config = dict(
    num_hidden_layers=15,
    hidden_size=320,
    num_attention_heads=5,
    num_key_value_heads=5,
    head_dim=64,
    intermediate_size=832,
    vocab_size=8192,
    hidden_act='geglu',
    norm='rmsnorm',
    norm_place='peri',
    norm_eps=1e-05,
    positions='rope',
    rope_theta=10000.0,
    rope_fraction=1.0,
    qk_norm=False,
    attn_scale=0.125,
    bias='none',
    tie_word_embeddings=True,
    parallel_block=False,
    extras=['capped logits'],
    init='uniform',
    init_std_qkv=0.0352,
    init_std_o=0.0437,
    init_std_up=0.0504,
    init_std_down=0.0504,
    optimizer='muon_variant',
    learning_rate=0.00903,
    beta1=0.95,
    weight_decay=0.0,
    lr_head=0.0125,
    max_grad_norm=0.5,
    warmup_steps=200,
    schedule='wsd',
    decay_fraction=1.0,
    decay_shape='sqrt',
    final_lr_fraction=0.1,
    batch_tokens=65536,
    max_seq_len=1024,
    doc_mask=False,
    train_tokens=902600000,
    max_steps=13773,
    dataset='wikipedia_en',
)
MLP neurons of a small language model. Each row is named by its layer, matrix (gate and up: input weights; down: output weights) and neuron, and shows model dimensions 80-271. Each number is 128 + 24 x the weight over its row's rms, rounded and kept within 0 to 255. Numbers have three digits each. A neuron's up and down rows have the sign that makes its largest values positive.
After each neuron's rows, "fires in" lists the words (lower case) most often at its 100 highest values on Wikipedia text that the model never trained on; "fires before" lists the tokens most often just after its 100 highest values on Wikipedia text that the model never trained on. A number after a token or word is its count.

L6.gate148:144117141144151145114143110099098169154122134158123140165153145129116139151123104080120128158147101145123139081075150183143157139107142139140102098160143139142141170112124147078104136076154109148176125138096144126122098136133172152142126141134146091118136144134123133094162110142113150121114151127148137102138124127137141106176106126093038131145097119129132125110116130125146161184112120086144167089123125132131083135150170122118129143125137194110162124156119108149121100119141123131143137181090119120143125131108155101130132163109104135106085121109112141103098114125140143091
L6.up148:126120165137148129135098158106113161129109105141135139134127111120132130162134131112152134181119159097116116100101124139114102135142098148126107121146144133161140155113105130109091133093136153146123101124106154107106120104124119152164086123143137107103088177126112126130148119162125158118165137139101105120130135130123130119144080138105125127145133141134163078143095150178143170139174107100189154130117132127158088090185103105141131106090154155178135145141163151103138141111129131129145157181122154126160109127158119087149090153099119138134113086123090100153110107134147137088
L6.down148:132117155115107146148130148149110098104127072136141149119128094093135102089135111166121129152126121108104136145165091099139102153128131111184130134108130142143115122139121085172124114128057122147096112131157117124111164151150082104111141098118188146120129048126144138135110133102134124120120099120144109158137138141129114156123132079146181104087182117130130115130156154130103106120157118183112080142120133107122138089121090141131135103086117113146120137110123168088130174108149148121116147088171151130107110151123118136135115113121128124108186135117105112145155141113123102116
fires in: "2009" 13, "2000" 13, "2003" 11, "2007" 9, "2008" 8, "2006" 8
fires before: "9" 15, "0" 14, "7" 11, "3" 11, "8" 10, "4" 10

L6.gate607:107192111150123090110116146165115125127151107143108170118122136112090110124121143158171148146114151104105104142095149143098101114126129139129075124125107108113126082108158128124141074133118137086152118129122187149115078096155150136109158127146097127167156127097114167128122116153111193154113102172109130146150160135076131164124092138119091120191106151088161140112123111088130102136111114100105176119129140110129136140098169165094166139142124131164128100166142108082125146155168134139105109098137126129142100167109133095119133084127131098123121126103097136131161123145136124161
L6.up607:133177103103112144108119117132110114124115141119141162103154101117092146113142193159110150141103127151131100116097096113121131088146101136107113136162140103151144128167130146126073130161137144168126074147100131133155142166129128110086110145103153135115133119135125141113104108110158153137163097164115133187138133169170180042155102161129142114143112104131087148100107157140143164141103121125095148176136116160126101122116160151108111111143154118148102144129088136155152140147073109132121131141138112117114156145128167089138105113098151112120162135072160111132147180131117146114
L6.down607:138118107134156105113108133114146143148139149139128100122125106124109090198112134121143143106165119135107082135099133141114105076098117177130090132095149071101128113143148159133127113140116140109143090152106153158181116165125134153133106111105111120089123140104138138116122120125103136139134118112140171138148085123142089136138117134118128077105155161152093125138126126125125141160182096121100194105135162091160142202148119138142128096121136134133119130130149150127118166072106115143156133136120079117112118146121141128090127146122150086105132159107148086161164129160134106162
fires in: "2024" 20, "2025" 17, "2022" 16, "2023" 15, "2020" 12, "2026" 11
fires before: "4" 20, "5" 17, "2" 16, "3" 15, "0" 12, "6" 11

L9.gate459:126142118115108116139145122144101157074108164136152093106151113078145153157081113133098142129137093145169141116152106146120119143112136131114133107122143138117185169135165076082143159115143112138139124120179132145164140126147099159071110122154113130105158140160119116104124142149140139095088167095110109138099117114156081141181139158120157111153133122120130122116113200162170134124092087099116119129151099133119160095155132134092122174152126129167136116147139139134107104094132117079150082116111162082111128118087105134111158115151110135097109186098125170107115135123137125142
L9.up459:078121076124158132151092154147147143125134134132123172120091116126102113167113143126170123131141135139133108111131144102136133130118163116113138145074116158130148115134130148080124080145136114161156142171091127099084079147155175174170158130121130139160153128143158103156144113125133159121109089153108097098128129151164136133136153164137146087103102145084110154136097059124153109140068134120142133111185140125087127130095133088142119106174077119092163139115138144111135102119101120140127163124095086162138126139098122128149107143148151150140134139125108135140119122166091116136
L9.down459:118157102119129143134109103172123120169104120135109105124151115085147126145126130116137165143110105155162119125088096119138121129117144128150121129133116101111130190157141079106177151116112112094165108145155071126149144090124099106110139102130120121143128107178118160143133126182147123113138138116121172098153156148104138140143137086112132098132166120103128098080159147123141152160110120124092149134109113091109125137130127155138129154154138140168134170143108098150115148111123152146161143128114155159099151114147135114084133137110098105099145136121120106095122164129168149122
fires in: "may" 13, "july" 13, "january" 12, "april" 10, "august" 10, "march" 9
fires before: " " 80, "," 12

L12.gate100:130117093143097108108136143112136138143101114124125121130124128098099122095079102115108100111145126149126159123161162135130127110158038165122095100079119119089159107150120114147122129088183130134107092181119163096096114145104128136135204135135142109077141133086177144125108152138086151118118148103124089150141132143147142129126134135143091071129094145118126135153078129137136120131132160102125111134111122132132134128138120142128128145116151166132090131100153174109123107131139134120103131136115134098126083115142131123121134098087121083164146096130160137132125109104163152132
L12.up100:129137134140142118133112136129105142126109136144133127173093106111128125116156127142089091135168152120152104139134131156158123114127098101071066161074088123142137158096086095077163097144139114124141135109166114140160136134128125129152120120108095132126152130094163128120117136169113075120105132145127130161178107148145118105089130127182128121132137159132103143125125132141102164141129112100118147108110145161115106136153128141133112125144121106112150165153144164120132122114134178123105082089150112106101146119121156120076124173121107157139121093124146122135157099102116131179
L12.down100:073115158125118139103154117145130144114145161114135146147143103151192139170151118114184162223157123159128140090122163136088144163144111157185128159148150143135119135126127139132089138146120131154082139121125127141162156165144071112076128123128160118130113130132140146139111128114131115114139124099124100142116146098099075138143135119114107141143136127110111101162140137086121089110145102087096096096132117119093100086126111112140141120160155135109166146122108150089125102104092103133122112123160161160137140111142130128121125122160109103125073095176133137150120155120139139148
fires in: "united" 63, "rokkor" 4
fires before: " States" 47, " Kingdom" 7, "k" 6, " Arab" 5, "II" 4

L12.gate623:115114107124129130143105135144163143150116083154127088158124119158119127156129089108163120165117148132123162103138163150168129163130099129156150151120119110109173134125165119131095084086128118084095077178141077106118119151135142084113091167114113124164134112115159119116129116094108104117130156127076142157112112112123083136126102084136083121108154108139149134086157116149149124098114094129096121157150124123085124166136153083149132135101130129107148136147122147148140104173141145126149177124124146167114142146180107137107128097128136112122104138154161119111158109112125142166
L12.up623:106159126147161122139113150134089159139111112174150116128136113153100154154100125142130144137114140171156114102097101160160148146143128116126167131125113151138086108153113122120087155111129120145119136130121130121133119122140134098160130142132146146102097111123080155135141086126116096088108168135104073183099149105137087109150173142115092170149114140117122142059114118116120132145174124127147083165102147115095131105129150104115114109110107148104152102142144138094140119099117116187161095126129121144167135149168149151137159113137135153103148113149112133110103113138135117129
L12.down623:100159125085096126111107144102133127130105117112116086176157106104133151146183150161172140136135101137085160135111148163120142161135156122120111137124100133112128125080111107142140102126131147183138122123167096126129152172134117114080135137130150133129090116129113120087134131130101158099129120126127141135091112118156159157155173184112093138097143112103137117105136117139106107137150120112139105144168131137101138146121144112080137152150119104147102101151179131178130124165115142169165131088128088123167089098106125140123113105121138144150129110135099123120102119088109143100
fires in: "0" 31, "2" 22, "1" 17, "3" 7, "american" 5, "4" 5
fires before: "–" 77, "-" 6

L3.gate326:144137110099082141097151150104121108114142168144096164138179108129110145108125107136097169107103153173105124109139066137120148158139132153095166120102139133127132113092104116088145146138133169148124153105110116146109122099111149117143105175128125126102168120119104123111127117135097115137105122115145129117126153178129163135132147059148138082133137128128123130101119083071121112123134115127127059127105118136123098117078125127127096138133121158125142138157090136159114132129127164112102165137155094138157159118119114127098133087131101112149125142118125144132143141149124155083
L3.up326:128168116136138091115116157095141074123137139096103162136155084119101140108104120147140169113107140165122130126132106086194200143149122110101118153149110154127117106120088134071161123115117152145131152130119138123088155120159159141140116176124122111129177162133085097125105104167123112143104141139129092170124162140130155091139166124155146112130129123080088125118078125121134093127156154118091102164093133124089118146078165151118091101131114158143138119153113126121153118144115148148125171116137110145138148142142121120133118119107135090161136131144118139144115116133072130116
L3.down326:139137156148128113163095105143103094161116113062144083142087101111076134111118152128138086135126108112130133165150148106115147157165130080134097150151086114115136143139117172151098099111149105114135103135145097107091142148146141132114165119123103123170138108125177125142123150191117126133134168142098095171129187148166099073159150145141129162123119145109141112113119145134134162120150172139105183152115134116104109106065138098132127089126105127131113112142116147126133111128151131200108114120106094149120095126135151128145107140074101108120143137101135137090092116132093095140
fires in: "united" 52, "north" 23, "south" 12
fires before: " States" 32, " America" 7, " Kingdom" 7, " Mi" 6, " Arab" 5

L6.gate174:109142126078154146138139153135085113114136141156109124158146157159124147132104167114112120158114120090132134179170145160066151157150149128125119140170144165137093172155120127156073115131086137103135125136143140136100126115098158145115163135133091133106097087036127154119125095132147132143129154148133098117117177063127117139135126097144109110114168136120117109101177101127145142101133137143178142132102109121142122110141102124153172116144083149103140129139133133121125150160148168136134119095178130060120107117093159129147143113143143126151110130105120128133155130161098124132
L6.up174:169160114129112119133136143137120111131172121159110125135127132118125129120155116107138146075110087126154095106133124128126150125158119067174154131117098113129125118099127126120096138148074147136115119142156132120137107124099098091128048164102124166143123129161139151134153162118085153102115107111105104102117123110083102119136160108111125137143123140108109136121165117110116129115134128122114141138123147104106146141139140094147119066151122122167088123098154101107127141148112101137171102067117092131085149132125139115113147115149150142140143120094123127139125103131160112115
L6.down174:100106140118131116107102137132084157120097096110138151129173145107162091108097138135129138134109167125112139166138129164143147121090163143122142135157149136122142145112140124130112104122174084139149140106134139143127131095156187149092235118124140094091136115098121094113158130131177162129121133152151161156079140076134152143132115141139126117142140133122143124126129111154162101124151141126122101118133099128152106131122099102104157120129123114129145124173091123139138158129106126137098130147150128085133063124147119158152104134147084091140137173185125132107130125144101139118
fires in: "october" 15, "january" 11, "september" 10, "april" 9, "november" 9
fires before: " " 71, "," 4

L6.gate517:153142098159136145124153165146105102119151133107137166158131117127130125130097106157166086125133158132116124110137109082123115109107146132122156100108134161125137088087127146121118139157109160138132162139124137120153109153154115122117115156167115135127123129103097138128124138123143159085051095106118138140103119078137117164137125140126151098126112120049117110144121123090112113143116124110116099134125159129104082104125123123159101145164150130100097120111167116149152110130132113111130138086140125120153092155152170128109096151165108123143120188110147109139114120109174088166
L6.up517:119118090115116109138123141137144120116115122127111122128160114120088140099150116119146103150142085182095079141119089148108118150121187106108151126117120139088102125123111114139143133181119111109116164133145163105111110132110128157154128136128166150151148113105114131130116117107133151150148119112105128179138152184088150160121146165122174119133111102151172089137109104104116125137103084089161128100152136153168085116110143105091118127151121137119129146139131107168145096065114158122119177075121163184126113132153170147108097145147114138150139112116163124164142098143132130160
L6.down517:138139116153141116095118137090131137155153107154122134139133115105120129146144119167072137116109159108168150132117144125153142080112094181172097137148129157106124157116124123133134138144123160128156085139109105157084131135143140107138135092145093160141154106129142112139142128142192119153124139119148096080113113157142125069119088105163082117117082094166127158100144156120136168138137144151087141175112106112159172166123116127085134136152132127152176138136118119132125166135170135116141061134150115149084111086092116129116126124130128126143105107135096139128121131125108125140
fires in: "may" 13, "march" 10, "june" 9, "july" 9, "april" 9
fires before: " " 55, "," 12, "." 4

L4.gate615:136145168076181149145098159133151135114199095147138167115150090132133122151134124120098139109118129118117118085175144099126129150129138130099157153164154074129101144137117124133127104146112090108116120135126161104135169138116111109159155169110145100120107099132137102150142119109075148166175103132127116153103153118170086142120112128142131098109122072098105132101130138143164094113164096118101119116135126147105128129118165140150173090087138110100136158117111159172115074142112167109131127158139147136106104121163099119103108094070125135079160098122162087151122118150082135141
L4.up615:136100153132103138103112107136123126104107144120141152119087147094108128128117177165090098067156123178121118151137067165128131195131100154118129169161137108134147110105144128102088106129159122114114105104115149143143090151115120134161077160143136117090164142102108136138160130159127121133092119129104095120110135131128101163126149162123140111153117107141153169143106136123124138143106155134116124126131102135117141177125131154142174137118153132098128102134142141158141108129099143128145140134132109166124141184118155174147134111125133125119139093136104135132148131093122086149
L4.down615:141117144128099170138170126124145125156126135123151111170131122176149134127130113111156113112073112097148114167112144097118116081099144143097111138106091119148127138085069175102093126131087144180109112095132151092120130134144145156128114161092127131165127139132146142111116108123126143116183184173102145145122167148152144116121157120111129114115156135131053106100146114136108112088137128117171119125131123111079118136126140152114122136096083153126099193115134122121128152144125111126128138109105127159169137135093102060091153100154139112123130132091118126106110113159130136086
fires in: "november" 18, "march" 9, "december" 8, "october" 7, "september" 5, "august" 4
fires before: " " 60, "0" 24

L4.gate523:135107067133114052135103100119137139109138136102132084133112087117119116065135140117159114110108198090075123135133117094151113129175123137106141135134132132158154124149122111124103122128100106130123137133146116130135109070166145120143124131112156101130078105105117116172138113105127123129120136163136103116121143134146141148139113126100126168154088118149156096132111097149134141112133136118137095064128132115121204118122079149098139155118119096131135129125146102138132133113150109137127150106121128105125158139108160124135104116153118148098147150116163107129148099092088117118
L4.up523:117103120106104132129120105153143128123128134120147125141125138120120124108112117111133188102120176112110089143136142087139146114166103088107119127160069119131151154149174134131085132099129096108133072122122128076088122081110125176147113121109078128096092101126130148163121108151118161167102135138106109104113131098155165097131118127145126113137121135101152060111051123103134124184145111165134143130146084132125100109179137155148122134158111124144146121130138068110126118126164172142158187129106126119067109109135129166091079122101119098179122137137133118097106085143122124114
L4.down523:136154163130175180113154096123158120153128129141134117096145135133110084126116106158115138119102135143140140136122097106113123117112139150137134104140072159120071125134131102161141174162142105175125099152106121131093152119153148106141128121129113121123147124203152127133143111104151119141122142140084156114178134100134137114117147159146078090103104130112085132110146129148129153145109134119120096140121113113139090103088085127120144142110141156141126117109075153102111099123104133117143086136139159142125159152137128156110121170144115127151195119138100154117194106143114156101
fires in: "september" 16, "november" 14, "december" 11, "january" 9, "july" 9, "august" 9
fires before: " " 89

L6.gate781:138109106096118140131183122110110117128139111138091150120100144127159124119149102102165128138111107151145101132142155142136113140092168098140143132097106131121159114153119083162134149122129096119087129141161168158128169094075127152077159125112103112108135123134149139116166120132112102146136078140134140102089126109117151088090167173149147139127142136093158137136088109189110151144149122132150133075144133132101146132133114108139146141111103115113140123125130157149141187121097139138161129091175137153182146128078137167105098147097106106167132136126124124127123167084170153085
L6.up781:160113118140142122113155106155123105164132137137160107134145164153099112127140162135104111155107156142144110126101121086167055130114159178116130139130114114159135137138157109154082145112104116163168118137116157104154116133131096121165123126125123156106167131107107141111141142145137171146153135095136163129153111142095095084102127116112092157117115106161133085120140126094156112139141174135135126106152161092063100122131117103139147134128112169115148158092154123134089130114157119143080171093128106117198124115150135125137103137078099166158102130086150142157112129118114109120
L6.down781:144124107116162102161202101126137116119164082114118168127091124134158132127124107126204118142125149130105135117177116109098118192068156107143118129113133109118117110139145099150151130166091159147096148146153171122084131118100165134081140123134100105133119134073112127150158133120102112120124095144146091143101160119116152125083123133088131139119164157058127151128111144144125130133114123118110108140139119139130142124133124149144107133116093128106115143129143172101149157127085121075139118125161093151161121114141162149120130114131143108142150139117101100123132136098160170097
fires in: "1999" 12, "1995" 10, "2024" 9, "1998" 8, "2020" 7, "2007" 5
fires before: "9" 24, "0" 17, "2" 13, "5" 9, "7" 6

L4.gate98:119152139134123161127119173111145119143126074096126111161125142097147113128135153124140121122165135173161150162161118124119073143153158135127148161159146190096151114116134105134072084139108129116174176166123163159144102108099160141136110148145129158141098117173141122135136148104111162114157140109125148125144108132123119130142179137142132103119111181093125136110123141095149123162156132145147177168120149133135064106102126150138115143139134126087132153136126149118083117123071073134137163161105124132108114126164144125157146090109070176152165118117113095110132133155136131145
L4.up98:133168091116122141153125171106101103138168113083152122137139146120113105114108181120099104073158145148108113157137161125120148123158158167083152099122117142114145080111093112161099146156097151135201167147145130104134132115116138143107132162166129162146127115103161128138116132134140170140146118132135134081168135162143113126137145149146096100114128130123107127120108142122128163140114135119096138133157123127123135113078159131124118143151157101118162123139146164129130125105139152080162136161123134127094114106114156151091134096146112121138145152117122142155124124152177140123
L4.down98:170138113119122102122127122122113137110150152114127152133087072100133170143108162137106110134135125143106135113152173120133154112136118108136109119114101131114183179104140116122140133144100145125130115123127188131185127111083130142145115107113141113118160153083130140157090116164138129105116096076177146134126121107102076126120117118135134093124135052132140134149166099115154137113136121130146131154124126138139112116147120107124100141125124135076140143161143135111166134122104176103110151107099130158094152071124112092100116100163176110148101126145113146120081115115178095129
fires in: "october" 17, "november" 13, "january" 12, "december" 10, "july" 9, "february" 8
fires before: " " 78, "," 8, " and" 4

L8.gate73:153100134066104142122172117113089105177134131117165150116103138133095164167123135178122129144109163135137106099120181143093100165073097137124142135132137110121121140104123157138100128125144151167136114101142130123154105161124099120188153120154121133105147142121098135139120139132124099155120111128135074190129089148112164167129151138114130124089100129108135132153106122163138142120160128178138141123097125173148142143101141136142146155105113125124177113135139126119161114162134145078099135159140147152119126149128116131124072161099158163178172129119136095098102104106154145122
L8.up73:149116105102124126152159175118111136099155156117165136126151172108126169124118128134114138108126147158123111141124122145129122155144128096133109153161140145160151147127113123122128116107162117175121156140147109116098127158161099132122123138135066141175156115134149167131139135145125156170164104183100130121118139090117153144149104157129170090126170131141147098136156116152136141124090124127117106106128173138139099066117132135086125148147114137092143150130109114109094164097076146127097147052095124140136131086121124121131093121158157141096040129158126125162124123125105106117
L8.down73:120123083128153143109112122111121147099128095124176129094140145153135143160131125160102134190179098115085150164170155096124126124105171127115063135142183108135131135134114178213136137128142138108069139118128133106089102130181137176157117145122080142113158102113115167138097148134113134140119144119152118118127138127112101116119131144082175102156150114138139133126112147115175106123154121100139104109114180140167117134147148140099145127153150166155114148098146128102176095112103165129142131110138129087084161155081147095134141148099093168107094105150171103132115099110125140109
fires in: "held" 12, "place" 10, "used" 10, "available" 9, "found" 8, "released" 7
fires before: " in" 16, "." 13, " on" 9, " at" 7, " as" 6, " to" 6

L12.gate182:122155146167128131100125122118119087126123092136109131110103124114137139144137141160144131125134112159119150122159079159101144098091153168134170157081139101140126160135112101096078150124165130096102106100119113139122086083148119111144089141112097111161105144065134153135123139132121123134093112120140100106149159129156105186174099127096116122102146162112113173091158091099162083131109107139132118093127113078103096165149120148128161144133125116088161125154140153154122112191121085160158088118129145107138157136134152128142137125159175082116160142072104143140104081107123129101
L12.up182:134097157098163118174111138132151116130125121125111155120098155118137149099149123116129092153090150133090129140125119115141117156109121080160090139162137073141112127112141139147163116109119168146139128126138117111162139144101146150104154137126121118122118151119122118077117145163166132136149116119082132132098129148124122145146126120103069129101097110132108115125129121114073094179091122114136099124141132174105116118094147132104136119137127147140109125128174151135110145107108115128132036169123127115120158121186150068157110145108172173133140140119139122134106100150085117089
L12.down182:124145107117139107120125132130137108097103107113112106143122117166126106118123105137125132130173117111155125127110100131134170109155128121100097136101144105141130153115065140087103123107188118057177124061107151143167115163100115175138133120147145146114150110118123096127171077123116152107140123144125124106113116178127109155112097107140148137157122195120117156140140112098141131129116111140127148129114156103120168112128118110116147106109152173168156121123132135115156100107102118138210161131152150140131149121099131175116093097101151121059079159101128124101103142120108143119
fires in: "in" 78
fires before: " " 41, " the" 12, " his" 8

L9.gate248:123132141097132110108131114157179103146142130064137110103162120123080079088191153079144091110130136179117102103104131128151138099114141106129108137120127156099109167119129123135159161092144132076109121110122140123108120126114114176079163130096102132072132126108105137140101133102102133154126145119115091114158184113126141128121166149089128126148108140154113167094081110116133148146157142141128168150134131108123139168117162142167142166099159151108143106136132140101141155141106111125097124129133142142100115111184095110107105146112139142139086133108126138137117083141136148180
L9.up248:121151105129128109114135124145116121164135123115161115130131120079132147106130101093136101093159126169135091079126181122129110088148110104109145136105117141108125148117116121130096176118142113131119086109126111116127089121130121133084156105103151107079160157145084155137086139162146127135142143150142113164125147087104124122136089103115127114114095148143091176115104135141079151135162101105120146098149139189112103161153126136095157109127170156127156146140167164118161133127136133142126157091123087121151112108104146094122162148118111131133122141163109104129125115083157116116
L9.down248:093119104101153104124112134093118149144109094116133144143123149124150119126104077078186125156157112093162168136149111107122159083124181173159110098123124175089160116115106118148116130135089123109104143123107176161130121133110136115099120081091102096130141137122120164082129158127158101141139128139108100110154116126102164087125095141153083239112065095172116120109130159118104134136153147121158104161127119167120124180135135092113132101120121123106126112101112129128166143133115135116120090121097130139134140138136117119122153106153115135149136121165106117100134140142166117110
fires in: "during" 42, "for" 21, "after" 11, "of" 7
fires before: " the" 28, "ing" 22, " " 7